python train.py --n_layer=15 --n_head=4 --n_kv_head=4 --head_dim=128 --bias="all" --init="orth" --init_std_qkv=0.0232 --init_std_up=0.0232 --lr_mult_down=1.5 --lr_head=0.00717 --schedule="wsd" --decay_shape="sqrt" --batch_tokens=262144 --doc_mask=true --steps=4147
MLP neurons of a small language model. Each row is named by its layer, matrix (gate and up: input weights) and neuron, and shows model dimensions 32-159. Each number is 128 + 32 x the weight over its row's rms, rounded and kept within 0 to 255. Numbers have three digits each. A neuron's up and down rows have the sign that makes its largest values positive.
A block is one neuron, or neurons of one layer that tend to fire together. After each block is what it responds to, as a language model described it from the Wikipedia text at the highest values.

L12.gate20:102153145184089091196149218157122091127152090076068132140064143094149170175128089156055139146146142139175099178115147138124104156122092163103162126096132141095124095174100112103163129165145141152129133112113131171130143112123077098145110105104139088111102122110139129134166128105120093179120078136110101176156115103078140115130105142099147109136146123125090145096126126102144122163195
L12.up20:115118115116113145162082151151128116127156163184121140145125134140080112074137158149156137100125098112128155112167142112155093059116125154100103147186138099161207077156086130118149119148167194169024066074097153117101154135177157179113142092111095180135103109060143106163154073109150119104152167142140123128093116125151108111174130109100193112166106215104078134145092172164149144072098
L12.gate410:078118154160121116184100120102127106118129115125083097124144136091138154102139115125118088061103125125104111118140165129113075039125159174114066167186109143073105124106112066139117156094088151196156111100095152132166176167113124116123113166141136136029156163088144125079118143175072110144057178171098131166122075158152189094100145055122160182138139122179119133116111107128132139077172
L12.up410:130117124146104148195128112126121134142142138169181138096107135164189161075112161148146169162186142077142090115140138104099133148138116099141171086058124092134178069168113185124127203091134106115104183159113154128084118134166102078148148062173121156086121099137129087104057117146204092118137125161147143162133136158142172114133129154121100131180179092166114168156134153120083163135121
L12.gate425:137154109092164107130150175154181136057192150096093118062139123080154090171093148172097121102055100120144172082137131106126092147086141149113074154121124112131115190167111138115149152144161142127141129178141150133121159097153129175071083132173147139169091155103115139094128142102098171127145133184068178103144152133151128093161090155051175125178144141066107134139118121117147093170179
L12.up425:141136132070137105115112124183117153114147152098133173139102118098120164182142173097139132189158105157145126133169214127150064117141123138157076149134174088106154119131197168145117118144126095107148087173119124126142123050156141133137161117151139040109187155143101067152156112124093081190065131143106124137187182137158109178095159133104125154102207088060160063079158089103147136148140
L12.gate485:139103099185162118136060106156129122145102097079118165130176090110119168122113152134133102114073177103195072123119139130086131111108119108094159080102147108090063151115149132077119113136148152183206090119106161167133121118143080099135068097138156094135112151144079042135063077117126117132134107130113014157140141163117133146125120129102218139124099105177124139162170135089166162134142
L12.up485:126150177131051118115092091166129133151082127173143117179154133113201162108112143135141165089107158116141123119162128114112168142122150095155141096122109122085175103144144078171123071123085087117129081062113110082153157139184109148116130108167169079130144202093050089118099073166082171105170108108125108111079097163125109202104158136133101115159119077098118152084080094158134140162187
L12.gate487:104117142133155126172094202146103111126142171089128110149142112047091152101119109191101088157103157170091114139135170140132095084155127162085077130123124089191132128050173130098126125126147138128069145058130140136139115080077149068153111084142137097153074099166163100118113100088055111148098143147090177079139076071078165143143148119134149084122123165097161124166096174124134120146112
L12.up487:117163097136174174111139129143083147109143132120075120133165131108105085168152092127070149112070047146160078108116148131121098116113129192156139114136113104092088206111152075064162159143085193115119119121124120153112116126097128119124073111089108148098157121119181094146158135116094126152167136118138094136178132057112128142074114119130109156092115158173090147091180159112147143089123
L12.gate636:110166067134111215116072125114181075113137126096108125106176190107095123142127179135075097104145181124174127163111116139151110115125115130087066120107165119100077169132116195162153153132072125109111136118095154168114184074130045117153093127116140096139132136142124175118114151108058110205170098137120134153141121108163096150093104151077164091149142154153121153091128137157130110108152
L12.up636:117212069134101188137110147104105097176131122090126136126143171099131126086130197158071084120130204141154182129125121081123123114144127124100071112127148135121148154150090160110109117136096131158120112144105156160133181103162080156163077048181150116127085114183088189153165214115124096230155077164089077091089107117136070174116156105090160096136135133104078162041129170103157159166138
L12.gate663:109134105073116170122127192135112133163151111193106135137150112137177143157121088139160097166079144130051145123106096052091122154200134177119133122176140119126174124127064145169086223132132165187124162157072064100091161110105083183187167133095139122118185145117107112118146111060101143206150089119171127130071166104117117100079110099118161167124159167116088141126131137132151101121157
L12.up663:124107118105073116158080109134125144133155140154126115109160146159160141111160121170124142125106093118133126122235094146084103141138148144138137104184142167125204076157112050112152149106131156134100120123104130188055186105123149087090110115058121143139112068130137120081148076108102149138184118102116114148133151099098152109102179160113154155093198176082139134114132152129126055111105
L12.gate701:101108090129136030195134144131099113130155094104123128093070130115105154099147117092177155116115097150174120129155188131138142175150145124105162146223059102102162162142094117153109150178131124117145110164138120097181168124090126077126081157108166125077117148215102137109086127150099181145166159115130134158046105112134044112167134181149132077133093131110103107159065100094135122176078
L12.up701:111109103114140050156093103082120142120212097096080115125098107127130135139153129183125103148123127117166153111124132197148092062084112158097148132098135104078143119123163080109140133153130180164119239135084121132103140094147066169156090092136178159142125126081135168091083096120103104109116084159129106179112163059149148129091128135132126153133085149121125172162160116135130159169137
L12.gate709:120137124101146063122092137209137131176070138150123161163188142189092125120128115089087082082191073106148139115197141174114155127150088118161082135130097147137131082110169120159108101098107145141129126146106164174138131114092085161133146195104058105107163089136159166133121080115133199154116081183143165121093155162074110130107137095075158139119127146135143151097123098149099100183083
L12.up709:137088124116153141111127061110147215174162154113097178118151141153139147122130168097073108104132158138185099058134095119148138135029163125143171117173107165117107140101114113133150143124136108104119112088125123124138139070141086116107152133120085140125137107091139129167137146077136122142173078182109153099112086149112120069134161134123158146120151169116136158128135088087156118121128
L12.gate746:111207154101098119119154102138115078174157120153188146119134136170181127072147071101082130131135133114095021120165089090133089138151182188166149063130060090127171087053082094162134106087166188147161125139105084128141101136112094039152105086129137117173122112154103095099159114087130072160108152139154108104143104119079094123169186139113099165104187125135083138109101185099130138169087
L12.up746:134108097115148088150145132107115139141118131148148078152131111128127090158131116170093105085157187115167126137121159094114113178112087070100096151159107113213082076160119120168134113117094163163143129133143056116116174106072106168096127157113096159129115183162155055130140077147137083148072134130142131101145134159126090123127112192129133130151148169132095135165151101091139128142098
L12.gate805:103135128202092157203179125097148152140122127169124144172103095105142170109160119159191161150145116115191134103126146162213092164143112070148175100152181106129118148106135068134149138116184154148120149099137118153132148088122132116065152165099091082117105104108110115104071140112196089153161138116100101094119134117161105073136106109083170133138084132181108137107109132097092145099118
L12.up805:143146176154124140165116074132113121156094093096153067161089136151150094060099107105103165137140105068150138106126132144203122115134062128118135073130101150137119124085078119102133099119167138193124116102105136138132116111140108106150144106146063168097072098138131155128109128103097124132116131146109070148119142140084118089097127116175132147149146164210121150134136138128104071088147
L12.gate857:174111141117133068058090197160087191071122140115154145157076138111148124137194084129128128143078091117123077102059122070110186184109134077095089102154085154166129092091120137131138105084055083151121117101135142115117107139102117109156139192073138126098097094131109147105109075099197126142127165104143089157185143123047113089160154180123136133142134170102119134176227162106118113125122
L12.up857:130144113105129166089123164147120112160089157025119135161076109109100162194168109173173115176115141156229154196168127135126144017188139140094065076157181080117051125168183163156189152147095192062170124125088135125134116149133105156113127152064134088108143156117160093102131113105093120115097094095128145146134114163112121160178070140102104126176094136099135153155084117119167104135090
L12.gate928:167189139127098136130162131191119141131108122114115109139113076083165156163136158135102159117108076093155121105146185126181095081094156125147096091157076141113107206099133119073117144150125178123130116129129118151142076098150148106137220179114149140109105119120097128156111156156112138114100181071126110178204108118146119077092195144115140125114133177121095176111122060096138138119139
L12.up928:125160144098130101145177117098107162111143117144114087121112111089134133095101181104087170159170123121116059102208095095115082103129093147138118084126111143184139152116129110135119157128166118137100052133114094118192092136115150099103153163126094147105153147116117183164126052113133133123097120094162129213139186143159112124149114122092114123133117123159134071160116122143125136124160
L12.gate1031:090088176171110089137134106115142123110178131138085159152159137117108173113107133144121135129106144111102154117145129082139115143093106130090076159191109100134117148079144159197147099068098132122152133096128103114120156099156081118136136165138196155148169145124153155115152157120131112094108065094123153144131153137146121118103127132099136153147122146094102168132074111074163154153147
L12.up1031:099109146146069093112124113148110155158151110097187118110084091128164173089085123137101141171122091136179093131140146169112146119156112112076057184148084144103134158089148195112077146128135104130134119098131076169129141103143159158142088149084128133211105108110161133151106091093068145139138121109159139172096121074127124196148139122067131096115160142150127115140126103145126082120108
L12.gate1102:115115119138187084155165179084106147173133108034127107078059104094100227106146196143142131149109162074093176095125131136143144080159139113135102105159121170161114141131198187104125119129102143116105111142107083161127138090141102108112128098141110125063129124126131140132104135081084111138138089186092107166088175157143146130152131123112102141107081122123157141079122118108168107109121
L12.up1102:125031124127063094079119157066140144119121159119146195132084188150117117152160128138080108117118148157075129182106121125078100128145138130123152094126130162114129104150130085139106144115176135072113211193078111050147118140161111152143119075074070089116088087109176133129125119163163105161138124168159181144113173101141194171164156115114164124188098105134104102088118129073136123119144
L12.gate1316:135111129096170117200114138097129113181146113132080099164119098129145194149133119169162168070141137097128121072156183139146120106123109137157141085154117113104106188104144165102158151170136174088111157070107130173110066115131097129187106081160124137091152173099152144141142161130155085131114096153147127179161091114145131143166160152134160150153158114121115147196079149136127121081153
L12.up1316:136098068154092109138183132116120117139138149142111093062108194137114135137165128158155071119114122095146105115175110131167095110070135140110129160129129107111188111080134097086073116150149154095133152108165214113174125130079087063118141135147161116149104084127088111131077111113051094118102106130158061091158165136142158143105166145126125139072113134183111154118199127071117127176135
Responds to: Passive auxiliary before participle. Forms of be (was, were, is, to be, been) after a person or group subject, just before a passive participle, in biographical or news prose, as in "he was appointed", "were arrested", "was hired".

L8.gate110:112168141057095122176078159102115123086095108106141062129125122142153152077118128116159140119127145113110071115117151214096086112129122090133136126163123105092095136076116166145176096116163098140105097089125142096113130119147189114120137137168188134099114124100149139147116129155151092116157131112153137216172122154083162088132114124118117049133114089127120197123149150090140118088174
L8.up110:082146126090104154174146199114130061142154094124109126079064115144115123155142140140113123115089168108098150125112115154138115143150159127117122117120068142142175120137119147143127114100099171132100135113126153160139153131105107126118114176100125159077125149155175135097138098148150093085138113177196111144189128080095170173142165204135161107143146126142083178116107187112091098109098
L8.gate512:120155141138159172118123099099125094109128094142105133115166095127030108116135116082101142126132151101186147180103078162113120192147148124073079109089125113116138098075107151108104142127185127122152122147145157094079111126096145098108148100159133135119123100121134152181134154139133111146116135112093109122121142107147181138107116057099121067159165119087141175158128062132119149105156
L8.up512:117106148122108176160182142157159150158153132130181113097168131094078140114116116171127183093097144060139104091141119107112101156136151094084113169097131162105156082135109119118104126101090112150136119127069171156179101098106173084094195143108131197126165080116095143060106171114119127155110148121081135137096112114169158153163107162157153127175172152054134150148164120137128067147192
L8.gate863:078092119121103133118177116162153139105165124136129071179094152110094109142123148047130187121124094078155137123199091114158079172106156071125104071046070156114121084089150077153170143133103122126108129146121200164072134147154090125068093094134158102089163146139096153166118154070145111092091128033089175154112102141141178119169168129087118133130107163095119142144180117127095134128147
L8.up863:174141123137148124102151135089150116114122060158103069106141116148192151063139135142122083159117123121092150099177116123119202137134147128123109151188115103060115017082147117179130167115122139149105178115135101122074144151117105170119114175063142181109140093145141077142177152189166142124115189149130126162103116126101127104132143158170128097148089087091103132149140139188131126165119
L8.gate921:131122109144042121144113103160111106116099102178117152071088189083167106096109137073157105067163144129165096078157115095089107189130071120130117115112074084121118080115074125159133188147117127150072080101095181155108184136096113084104160115176101119133088134096165142114161113184181121167109076128083120137146068129162129088081165155161158108120136121078093158134133121118134143079118
L8.up921:121091085104127103166114164144150124121177155125133128171117119069147163198119179079150144161109229124172137154107123109098137096150146087153089085067156177138177070101133155171063053135134080118088061130138118097131132115176111096162131106116163143095194107062131157144142143170148147194166087097060162119138097101074128088169151120125125134093128164094178071192120110149170151100158
Responds to: Clause and aside openers. Conjunctions and brackets that begin a new clause or aside after a finished phrase, such as if, unless, when, and, or an opening parenthesis.

L10.gate1089:126043137150083121131097090141127101116185110111104193119190157154105141096171148097144149076068099116106093180072162133096081148132116075161133138129115084120127137110117129134196138121114118104162158101160118082081155139070178091138112122126121121157099155131129100073074117119173091101146090079112047093069121170139163112152113142125100125113098117119139124222138130128138121124095
L10.up1089:156095141158113091160108123151147105107140098123121120119101173089095118103089123076152115079102069131120088139173159086139139083140085130196133117123106136159121102161140168169140167090114094161170171096072100122123127160111176071025127174154168154106154063088192139043162182148160091122149119109063072108086119127135198125184144107103093123167159131117158145100078160086150153146150
Responds to: Pre-number and parenthetical openers. Tokens just before an expected number or parenthetical note, e.g. " over"/" more than" before counts, " $", or " (" after a name.

L8.gate483:087099157135105158109097107096114125099158124108102097159124195115136125166123109095128187096142157065123080092146133126147116100131159153123092107146106124112109098132104139137104086164086178104175146110104117148148122149077144161117116150156141140174163150145096165059137130102142127143122134100107099164107136174160074099089103135129125169116150113168088125136114111109132088055122
L8.up483:154187105103089082122066126112102116148154147139117048124051105139109122141146159100098152092141174122113142080161170184140066081115125135129101184077183150130119121153126084123142119149095146139176142129145193158096109101128125066114086130079177146147150185179119080118119189137086084173111102183171096151121090169162113146115112127167091067110151128147168177095129129140114105112134
L8.gate491:059118123098126123158066107106169110058138119158193092149124157128116117122142145134132103083100163167143181129206124151114084093089085066092107201086122172154154082158132128043115130110121108150108099109120088163160112150121106105082136184137087151186140142126146142111084144161150104093101142071073148134168142183187143153124136191191167101157159118107155124076133162135156106104041
L8.up491:105095186137082159161113154064076079095083121187104092149138151136162093140098175150122175158165134085060109104073108160206116130089138206108066157119097033154110112103081144161159149179130138110116124036099138114080080159149076125110170135134167109127106159088141140179153136164152140094135152101140163112115143080131155197123143180148122137133197119110185173165134123119114151115181
L8.gate948:124130162156117111075117184125116127213165184114104109162177148164115142105132139085125179096102144086124109106141087111120157187098113082133149123150101154146160104146106150148137179151144099154132119126125119165070140151132105138117144166132181124138177172168131123069095119125073153128134124142168111133150112207131159146110130108171092165089184104122154167177135158114130143151075
L8.up948:105159131109158139164124100119119122101176130160102118143073125093140089121125138078149164041077109129109097105164060128129221121067150086114154148085088146096123135115142129156117107178144127162149125121129122147171068145090141109111104096161161114090150176050146112124146127147120162087138164120182160096144091155062136150110157176105167117121149059143154124143122095095127098112144
L8.gate1252:098140193106115081196133125123096051120143110200071092114111131096117155155129144104128154109125191130090048123146138108108186124163168126123133091085116088087133150091115085117201138129088144166176140002092103154084155191088118120112132088166098170140152136182169088120138094159148157167196151115170157178129095128173076106162101173096081111133139074094082156149078143143144192138068
L8.up1252:077145154125164183150112102159151126186127130196119116136120165164113181132141107137196084089108140088129115170162135114161075169084112135123093115121179065100132193147143157125147126113130148157106102114151164106125129092141075089198161147130120162107200149082120136139126146091117039159109191099100112110137161099145116174082160092129162149140208137113068126113117154147121212138135
Responds to: Passive auxiliary before participle. Auxiliaries such as was, were, being, to be right before an expected past participle in passives, e.g. "was constructed", "being developed".